config.yaml
num_attention_heads: 12
head_dim: 64
norm_place: "pre"
rope_theta: 10000.0
tie_word_embeddings: false
init: "uniform"
init_std_qkv: 0.0176
init_std_down: 0.0016
lr_mult_down: 2.0
beta1: 0.93
batch_tokens: 131072
train_tokens: 908300000
max_steps: 6930
MLP neurons of a small language model. Each row is named by its layer, matrix (up: input weights) and neuron, and shows model dimensions 512-639. Each number is 128 + 32 x the weight over its row's rms, rounded and kept within 0 to 255. Numbers have three digits each.
After each neuron's rows is what it responds to, as a language model described it from the Wikipedia text at the highest values.

L8.up2897:098109170148124077104114165090116160182085175143149139139081148137121140085113150152166123153138123105157079108184104145150100102131084128134103141146160093131178114085100108132160151116128145082154137091138110135093130166098097140095141133145112116162136107158119146090126115160088107091061137081118193104126157129129139177153167159064187138128142098148132139105081137087108141109122
Numbers in stat tables. Spaces, pipes, semicolons and digits between numeric cells in statistics tables, mostly football apps/goals and census figures, e.g. | 2 | 0 |.

L7.up1841:099110075086123131160180106158073137137151076152166120063130066102146146153157158119134073147123165145156102116148167166131142132103131150117116158175142092171133070168150173051097139116125150145171061095132197120083126144094130176062144178120110108183122153107105146100149072110092105101110127139077163158101133129072134102128097104109063141158097083123142094112109106132176125097160
Noun-complement prepositions. Prepositions and articles (for, of, to, the) right after a head noun in factual encyclopedic prose, e.g. habitat for, literacy rate of, makeup of the, plus occasional paragraph breaks.

L8.up2409:054138168081099199165162160106157145128100106148177107166157131125127113133102159024147122100162149086164163187125157183087170168176157176126153120165118151105131137160102148133142165160060159118101117075150230161086089152097081147090080108146161079146104137118108169120133124138101115099095158160114119082143144082154156117198125147128146141134137146090123122097116121125169147088109
Word-initial prefix pieces. First pieces of longer split words, especially inter- (intercooler, interface, interiors), plus in-, re-, over, high, tele, radio starting compounds.

L7.up128:112160125117194095131125200110163105135175129163094168138160132164114133171102091125145116166160184135106147133116149096131080134135087122164121125102168140108170091134150080083171109172095170109102115203112110169172163129077124146136141156137164165120128131091139178103065143133178123138206147106123116127068117154122129141153087121056224113076100156135201122176106122126106121098107
Sports record dashes. Dashes and digits in win–loss records and scores in sports tables and game recaps (12–10, 3–7, 4–2), plus first pieces of capitalized names such as United, National, Central.

L8.up1438:088096084156141120142170134150124097182119109137119175121134127200154141143095107122131200168147110135120078143158153173066121123093101145158137121066114060126116112137155116085122181206102097165113147116145173147160183111205130170170179091085117143145163092177125131108079161119112131107182155113110089102146133149101115116203119137099125114136149119128146111078140145117134105111130
Mid-number digit tokens. Digits inside multi-digit numbers, especially after a dash in sports-table records (14–11, 27–28) and years' final digits (2018, 1986); occasionally pay in payroll/payload.

L10.up2293:111132144109129137131079098111140086161113092133096141160180097200138112126147134112154142136126092147131102140140114177084142153102109137101172210140161125114187083079122142137122114135116114101101127150190085159182106164144140116108087161142109103130110118095086149094093163141139144141134153148131180110143073102141155115129147115164173116119063096175104158097097081103085105027116
Statistics table cell ends. Final tokens of numeric cells in sports and statistics tables, such as the 0 in a 1–0 record, the th in a 67th finish, or a closing |.

L10.up2794:124153106106168119150101111155159152104174092192083091139138116101162122178158145147107157106135138128064120091134167145117138156171171079117144124143162145155109163086124078159122091136104083101121116091148135200132104090128118115147139123158137072082084158098070114108116121142102136123160110085126102173135137141146148093233129144130173154150112117080162155190133137062127144087122
After and name fragments. Mainly the word after opening a temporal clause or phrase (after he lodged, After she leaves); also mid-word pieces like ad in proper names (Pasadena, Valladolid, Cadillac).

L10.up530:124093099150141139138154154140214149138222127127127167127171095204139116093115126118187139107151106158255183125140108117074068117122147167153147106147075094142168105073148161140107128129079166135145150064073156130137097148190129166163145117132115112083212116155113099103069124093125167077073138144159082107201093079157169131156085087139216157116154113117111129086147153091155093117117
Sports stats table separators. Spaces, pipes and semicolons between numbers in football statistics tables, e.g. appearances and goals columns or 3–1 scores; also a few word fragments like am(munition), ag(ency).

L7.up2246:144078205160121150147109136147072156156154136104162154182096114120112074071109114144114097074122169136069176166123122185132126155114111145165141158133103121109146107127131114178130161096149079170134182150088176195114085181121162095142122115119113120139150135152165149089149158140112121113138162119149167158171102132180133107111144124081226135096155119095110179178144153159103079115103
Stats table number cells. Spaces, digits and brackets opening numeric cells in sports statistics tables (e.g. after | or ;), with weaker scattered word continuations in prose.

L7.up2449:114104159164176163110113140106102159135178077190078133152146143149046118149132169115142131146136186189110119121207139118070112170127149144059172146137125144127110175202140099122111098176076099145088107149128180170153139149138149071143064122174088111111119145132109121167102119148068132116173130079120088122131128081116112121160129128127093160120067092152145086096107138167153127082117
Word-start fragments, table pipes. Mostly the first or middle piece of a word split into several tokens (Pe·ac·ock, Black Bel·t, par·apet, Sch·openhauer), plus table-cell pipes and the word after/After.